{"head_dim": 32, "activation": "swiglu", "qk_norm": false, "schedule": "wsd", "decay_fraction": 0.601, "decay_shape": "pow", "batch_tokens": 32768}
MLP neurons of a small language model. Each row is named by its layer, matrix (gate and up: input weights; down: output weights) and neuron, and shows model dimensions 0-95. Each number is 128 + 24 x the weight over its row's rms, rounded and kept within 0 to 255. A neuron's up and down rows have the sign that makes its largest values positive.
After each neuron's rows, "fires in" lists the words (lower case) most often at its 100 highest values on Wikipedia text that the model never trained on. A number after a token or word is its count.

L7.gate577 [119 120 100 135 160 151 144 152 139  96 180 141  90 121 111 127 151 159  66  88 137 154 118 149 139 105 119 123 169 167 144 168  85  87 123 113 141 149 139 144 145 109 107 110 125  99  91 138 121 121 134 134 111 114 132 152 141 120 168 141 107 145 109  94 148 116 138 124 171 149 129 119 138 149  97 159 113 127 129 161 144 146 170 133 150 107 172 177 141 150 125 134  98 116 117 106]
L7.up577 [ 74 148  71 156  84 164 102 110 100 127 152 139 133 133 104 143 109 137 162 121 135 148 127 190  96  93 131 130 137 149 110 115 122 133 130 134 144 124 135 114 147 110 100 116  96 128  80 154  68 103 144 106 109 132 133 161 184 113 135 165 116 124 125 112  85 155 115 159 121 134 115 142 158 140 161 125  91 160 105 126 137 145 146 169 153 131 109 154  84 130 133 144 165 140 128 102]
L7.down577 [162 146 114  89  82 130 161 147 142 143 146 115 116 108 151 141  98 166 138 136 129 145 138  91 153 104 139 123 117 101 137  96 111 128 123 135  98 130 101 154 106 139 159 136 137 142 125 126 111 129 102 130 103  91 122 155 162 133 111 142 127 108 147 100 166 141 129 145 108 124 163 111 110 108 171  84 199 119 118 171 156 139 118 121 128 111 100  81 141 158 120 131 125 131 104 100]
fires in: "that" 14, "by" 12, "and" 12, "as" 8, "for" 7, "of" 4

L4.gate334 [161 119  71 116  95 119 145  82  77 161 104  88 133 140 116 120 130 137 122 130 128 115 114 117 139 150 122 180 118 141 158 153 128 111 149 111  90 137 101 123 127 139 125 105 147 123 170 135 127 118 104 127 124 101 120 108  75 123 137 164 106 170 134 184 114 129 122 131 133  95 158 136 127 152 138 147 134 134 139 132 131  85 170  97 138 106 108 137 178 123 103 119 131 124 140 164]
L4.up334 [141 116 110 124 137 102 105 125 106 143 134 136 103 150 167 140  68 102 166  99 104 126 167  96 119 138 114 119 161 120 130 129 145 117  52 109 128 183 117 101 146  99 106 155 124 132 134 139  56 118 144 151 150  85 133 150 126 135 161  88 159 154 125 116 127 116  99 164 167 116 108 124 133 139 146 141 129  98 118 116 104 136 131 110 137 133 142 137 106 139 104 126 119 118 154 147]
L4.down334 [134 141 142 132 126 113 133 115  84 142 109 161 128 139 134 119  95  83  78 154 102 126 126 142 133 128 176 133 151 126 109 106  84 183 145 133 160  99 132 141 137 130 140 141 141  74 153 124 141 106 110 163 114 130 115 134 124 106 126 142 147 165 114 171  83 126 130 123 143 138  94 145 145 121 107 169 114 126 139 112  94 125  94  95 159 103 147 148  95 136 110 135  87 165 104 132]
fires in: "born" 28, "n" 14, "of" 13

L4.gate578 [144 120 124 145 112 146 209  43  96 127 117 140  89 138 118 128 133 139 132 108  98 129 117  88 137 132 134  78 108 129 137 132 163 111 128 145 113 113 106 150 134 156 150  65 119 130 117 113 131 146  80 111 131 120 125 117 117 120 155 133 111 135  88 104 133 131 167 137 107 139 148 121 129 153 132 146 113 115 124 101 161  84 161 111 127 138 149 132 161 121 100 143 120 152 128 146]
L4.up578 [112 137 153 139 164 123 104 146 153 116 129 108 118 111 141  99  90 138 152 103 134 107 105 163 139 153 125 137 111 142 138 174 116 117 153 113 139 138 141  87 145 104 126 109 151 126 131 127 109 161 126  88 129 135 151 133  97  79 163 104  76 114 148 137 144 100 135 160 153 150  80 116 150 125 136 118 114 159 119  91 117 151 135 104 124 116 113 134 136 147 165 158 176 142 123 118]
L4.down578 [122 149 119 126 138 151 134 138 147 130 142 159 145 139 156 139 155 177 145 105  87 136 129 108 102 131 144 122 120 114 116 157 155 118 123  97 140  98 154  82 104 142 155 133 128  80 129 108 129 121 126 158 101 100  79 125 125 121 125 125 151 170 177 113 144 149 130  98 132 116 161 124 101 134  91 152 125 136 124 196 136 109 144 135 147 126 154 143 114 111 106 109  96 169 110 144]
fires in: "of" 33, "first" 9, "also" 8, "eventually" 7, "6" 4

L9.gate92 [144 157 130 140 105 118 181 114 138  88 142 130 117  67 152 116 115 115  96 114  77 112 140 126 167 105 146  82 102 104 141 133 114 113 149 142 158 151  79 118 174 104 143 132 149  98 135 146 151 159 105 141 137 146 132 152 106 122  96 126 128 117 139 102 165 127 128 138 149 140 109 117 110 132 137 160 138 180 111 134 140  98 148 110 119 130 132 104 101 133 120 151 144 134  70 115]
L9.up92 [128 144  87  96 104 161 140 101 138 108  86 108  87 115  86 157 175 170 165 112 158 170 147 172 143 130 142 116 182 124 136 161 111 124 144  99 115 163 109 168 114 159 140 130 156 165 160 118 108 164 179 137 152 113 130 106 138 165 129 129 107 154 122 142 134 106 127 150 109 120 158 119 141 124 117 118 137 120  78 149 134 152 148 170 161 140 176 170 175 110 127  89  90 170 110 120]
L9.down92 [185 216 107 132 104 160 110 171  83 112 136 144 125 101 119 141 150 128 155 159 146 160 138 123 112 181 137 132 133 142 138 120 123 133 148 142 125  79 175 171 126 149 116  77 141 141 123 124 134 144 158 144  98 157 110 132 171 141  87 137 150 120 121 134 120 124 154 133 179 163 116  89 104 105 124  89 154 128 132 121 118 131 153 186 122 130 125 111 134  86 123 115 127 164 112 153]
fires in: "she" 24, "he" 18, "to" 13, "and" 11, "soon" 5, "by" 4

L2.gate114 [123 151 139 118 120 135 149 135 113 119 157 130  80  89 139 124  93  84 132 115 142 140 101 133 128  99 156 143 150 123 120 121 142  78 190 134 134 148  86 131 114 156 131 179 132 104 143  64 116 111 132 138 117 164  96 121 103 138 117  94 144 133 114 146  76 125 114 119 121  83 129 122 150 114 123 141 125 112 148 110  77 130 162  77  84 106 139 157  96 122 136 130 132 133 120  76]
L2.up114 [ 96 129 121 145 107 132 123 156 156 114 123 100 122 176 124 136 150 112  99 107  90  96 197 114 130 113 113  92 143 126 158 129 186 109 112  68 124 128 127  86 125  98 128 112  73 168 105 172 144 138 111 132 114 121 126 124 124 103 140 142 156 139 136 122  78 142 102 124 154 124 115 135 139 143 138 109 136  87  99 104  92 171 121 131 139 146 162  80 123 138 147 132 129 176 135 121]
L2.down114 [101 123 106 118  95 146 142 141 136 109 152 134 110 121 154 118 124 122 177 143 132 109 137 152 123 138 112 146 124 144 113  98 147 171 157 123 136 130 144 123 177 101 109 135 149 130  86 123 133  91 157 114 162 119 104 131 135 161 128  93 125 119 125 177  96 105 111 118 133 116 160 127  98 103 123 141 144  84 148 140 151 153 115 106 133 127 146 130 138 110 113 143 115 145 126 170]
fires in: "there" 13, "father" 13, "states" 10, "russia" 9, "german" 8, "russian" 7

L4.gate283 [143 128 158 143 156 125 146 130 156 108 122 147 120 135 103 138 121 163 129 124 133 134 143 127 114 128 127 133 140 150 154 166  97 103 129 150 103  75 169 110  83 123 107  97 124  95 139 158 191 119 125 115 118 119 117 120 130 122 135 142 107  99 113 149 124 193 130 113 135 123 143 105 138 149 127 123  92 110 131 162 118 104 157  57 138 151 107 104 100 126 104 126 141 146 126 147]
L4.up283 [123 155 138 138  91 126 121  86 117 141  85 101  92 127 138 128 137 159 149 114 111 137 130 121 153 122 150 137 136 170 130 154  97 111  94 142 164 129 160  97 113 132 142 115 152 140 134 139 143  90 113 107 131 148 168 103 168 162 164 123 165 152 177 155 146 130 120 128 121 135 144 126 135 149  77 103 127  85 148  83 105 152 135 133 140 101 115 101 152 128 118 121 170 179 133 168]
L4.down283 [126 120 113 108 110 130 117 122 113 132 120 139 142 148 103 122 131 126 130 125  96 133 125 175 121 150 115 137 130 132 153  77 152 164 114 124 145 162 122 155 151 103 148 113  84 167 128  99 125 105 148 156 107 152 152 122 131 130 119 138 102 137 145 148 102 121 127 116 144  94 110 146  95 140 149 159 126 104 158  86  89 167 113 121 128 162 195 138 160 145 157 108  57 158 109 120]
fires in: "and" 51, "of" 13, "the" 6

L6.gate130 [153 134 128 130 159 141 167 110 128 103 119 118 120 133 126 126 144 109 101  60  86 115  78 106 114 134 136  98 122 172 165 139 123 137 125 114 161 164 106 113 143 141 124 121 183  90 100 145 130 101  83 148 140 125 102 122 165 112 129 116 146 121 166  62 207 122 130 154 145 154 163  78 176 160 142 150  93 130 113 173 134 143 135 141 180 128 154 119 115 152 163 173 146 122 128 113]
L6.up130 [129 113 129 125 110 164 168 158 140 123 120 154  85 143 123 134 173 113 109 114 106 111 121 112 137 150 125 109 118 117 136 136 121 114 145 152 161 165  91 110 144 155 128 121 111  98 151 137 136 140 134 146 126 148 140 113 147 129  84 124 161 121 155  96 182 126 150 150 128 161 136 115 156 147 111 126 106 111 164 142 115 137 126 132 125 112 102  85 129 137 107 128 145  82 107 105]
L6.down130 [ 80 130 118 132 116 127 148  68 129 107 112 117 140 117 142 156 112 169 133 136 126  74 115 134 138  78  99  93 181 153 125 127 131 163 138 158 134 115  74 144 132  83 150 115 104 109 110 105 151 154 147 130 136 136 176 142 127 113 105 130 158 104 150 124 151 100 140 168 130 110 193 141 167 139 130 107 113  86 115 158  58 161  98  95 131 130 115 135  97 126 143 131 110 120 121 133]
fires in: "by" 12, "during" 12, "in" 12, "after" 10, "of" 7

L7.gate444 [ 88 105  88 106 158 123 127 117 140 169 124 109 119 103 111 114 112 155 138  78 121 149 111 105 117 113 114 157 141 161 146 120 138 107  98 137 123 147 134 105 158 123 107  84 102 111 161 145 134 122 128 101 145 117  93 137  86 136 148 146  93 118 148 148 104 111  57 119 111 133 118 134 101 171 120 138 108 110  95 130 121  97 176  96 124 120 126 118 149 103 124  95 116 134 107 126]
L7.up444 [115 114 112 103 153  93 150  98 130 184 123 150 117 109 150 142 128 115 176 112 147  92 126 128 143 163 117 133 136 149 142 131 146 108 116 143 108 140 113 136 170 108 109 142 169 129 128 101  96 138 148 107 138 169  99  85  73 175 135 144 111 140 120  85 150 149 126 102  86 156 150 135 146 173 125 160  78  93 124 115 148 148 130 101 131  77 167 129 149  92 162 136 158 171 161 114]
L7.down444 [120  53 114 118 100  89 135 154 123 146 154 114 101 136 147 128 124 133 141 147 138 132 133 127 137 161 135 144 117 134 123 136 135 123 125 126 131 170 106 157 134 156 115 164 176 113  94 145 124 142  76 134 135 129 166 117 118 112 111 139 137 146 143 143  99 143 121 117  92 176 122 154 143 113 166 133 186 152 114 107 101 135 143 122  99 134 149 115 153 129 137  91 113 130 103 137]
fires in: "of" 36, "manager" 8, "wrede" 6, "leader" 5, "owner" 4

L7.gate633 [145 112 125 101 136 115 162 117  95 171 119 100 126  93  98 139 125 129 123 148 148 128 119 121 138  94 121 160 151 108 107 139 112 143 122 139 129 113  46 157  94 116 131 123 158 151 100 158 163  91 126 121 169  97 108 116 141 114  88 148 165 137 106 115 170 108 127 119 138  97 141 123 122 107 132  67  96 123 147 108 122 105 156 135 108 111  95 108 110 164 102 116 141 107 101 179]
L7.up633 [138  94 118 111 160 119  78 142 137 121 127 130  85 135 182 132 106 130 159 133 102 132 152 150 149 117 126 142 118 143 135 137 139 121 128 148 100 159 152  83 103  86 118 148 113  95 110 131  94 136 145 152  92 111 136 135 129 130  91 165 111 102 154 160 135 109 142 146 171 164 130 123 154 112 168  84 153 116 118 136  95 137  96  95 168 128  93 100  98 120 110 102 117 105 139 112]
L7.down633 [126 121 154  75 174 101  77 161 128 139  96 116 108  66 135 117  92 105 114 104 133 116  92  90 140 135 120 132 191 120 144 103 121 106 130 133 125 112 170 138 156  94 158 100 113 124 108 107 155 128 130  98 159 123 138 161 109 135 170 163 126 165 107 135 114  90 150 177 115 116  93 132  88 135 139 134 117  62 122  78 181 106 183 118 138 125  87 123 161 133 152 156 135 129 133 121]
fires in: "of" 48, "in" 35

L6.gate368 [155 120 124 161 109 116 140  79 121 114 121 111 123 137 142 135 100 108 109  89 138 170 105  90 154 140  84 113 148 157 169 129 114 129 118 160 167 133 114 137 167 150 123 141 102 133 143 116 130 157 114 111 141 123 125 101 140 106 131 127 115 104 129 130 170 130 199 182 135 100 130  88 133  96 112 147 115 143 156 143 133 120 128 101 146 101 167 141  99 118 127 112 189 111  79  92]
L6.up368 [167 142 107 110 140 141 158 101 121 119 122 112 109 130 124 112 144 104 129  65  97 154  90 118 105  85 146 152 171 134 146 140 127 116 149 133 123 119 113 136 151 116  90 126 116 121 165  83 151 131  99 146 130 124  94 126 102 129 161 175 104 120 131 109 165 133 137 168 113 114 148 141 185 117 120 116 124  94 119 137 138  96 139 112 163 121 105  90 110 140 144  97 192 157 117 104]
L6.down368 [ 99 150  92 108 135 113 108 123 148 110 112 111 149 141 102 133 177 142 149 108 174  99 160 154 118 124 126 151 160 125 111 131  89 141 141 141 122 136 146 105  62 101 111 153 128 106 154 130 132 183 157 171 139  93 101 177 118 125 111 118 138  85 159 157 135 123 144 136  94 161 172 131 146 140  97 127 112  91 103 125  85 123 142  91 137 132 104  91  93  98 150 112 126 130 115 144]
fires in: "of" 39, "and" 37, "to" 6, "in" 5, "for" 5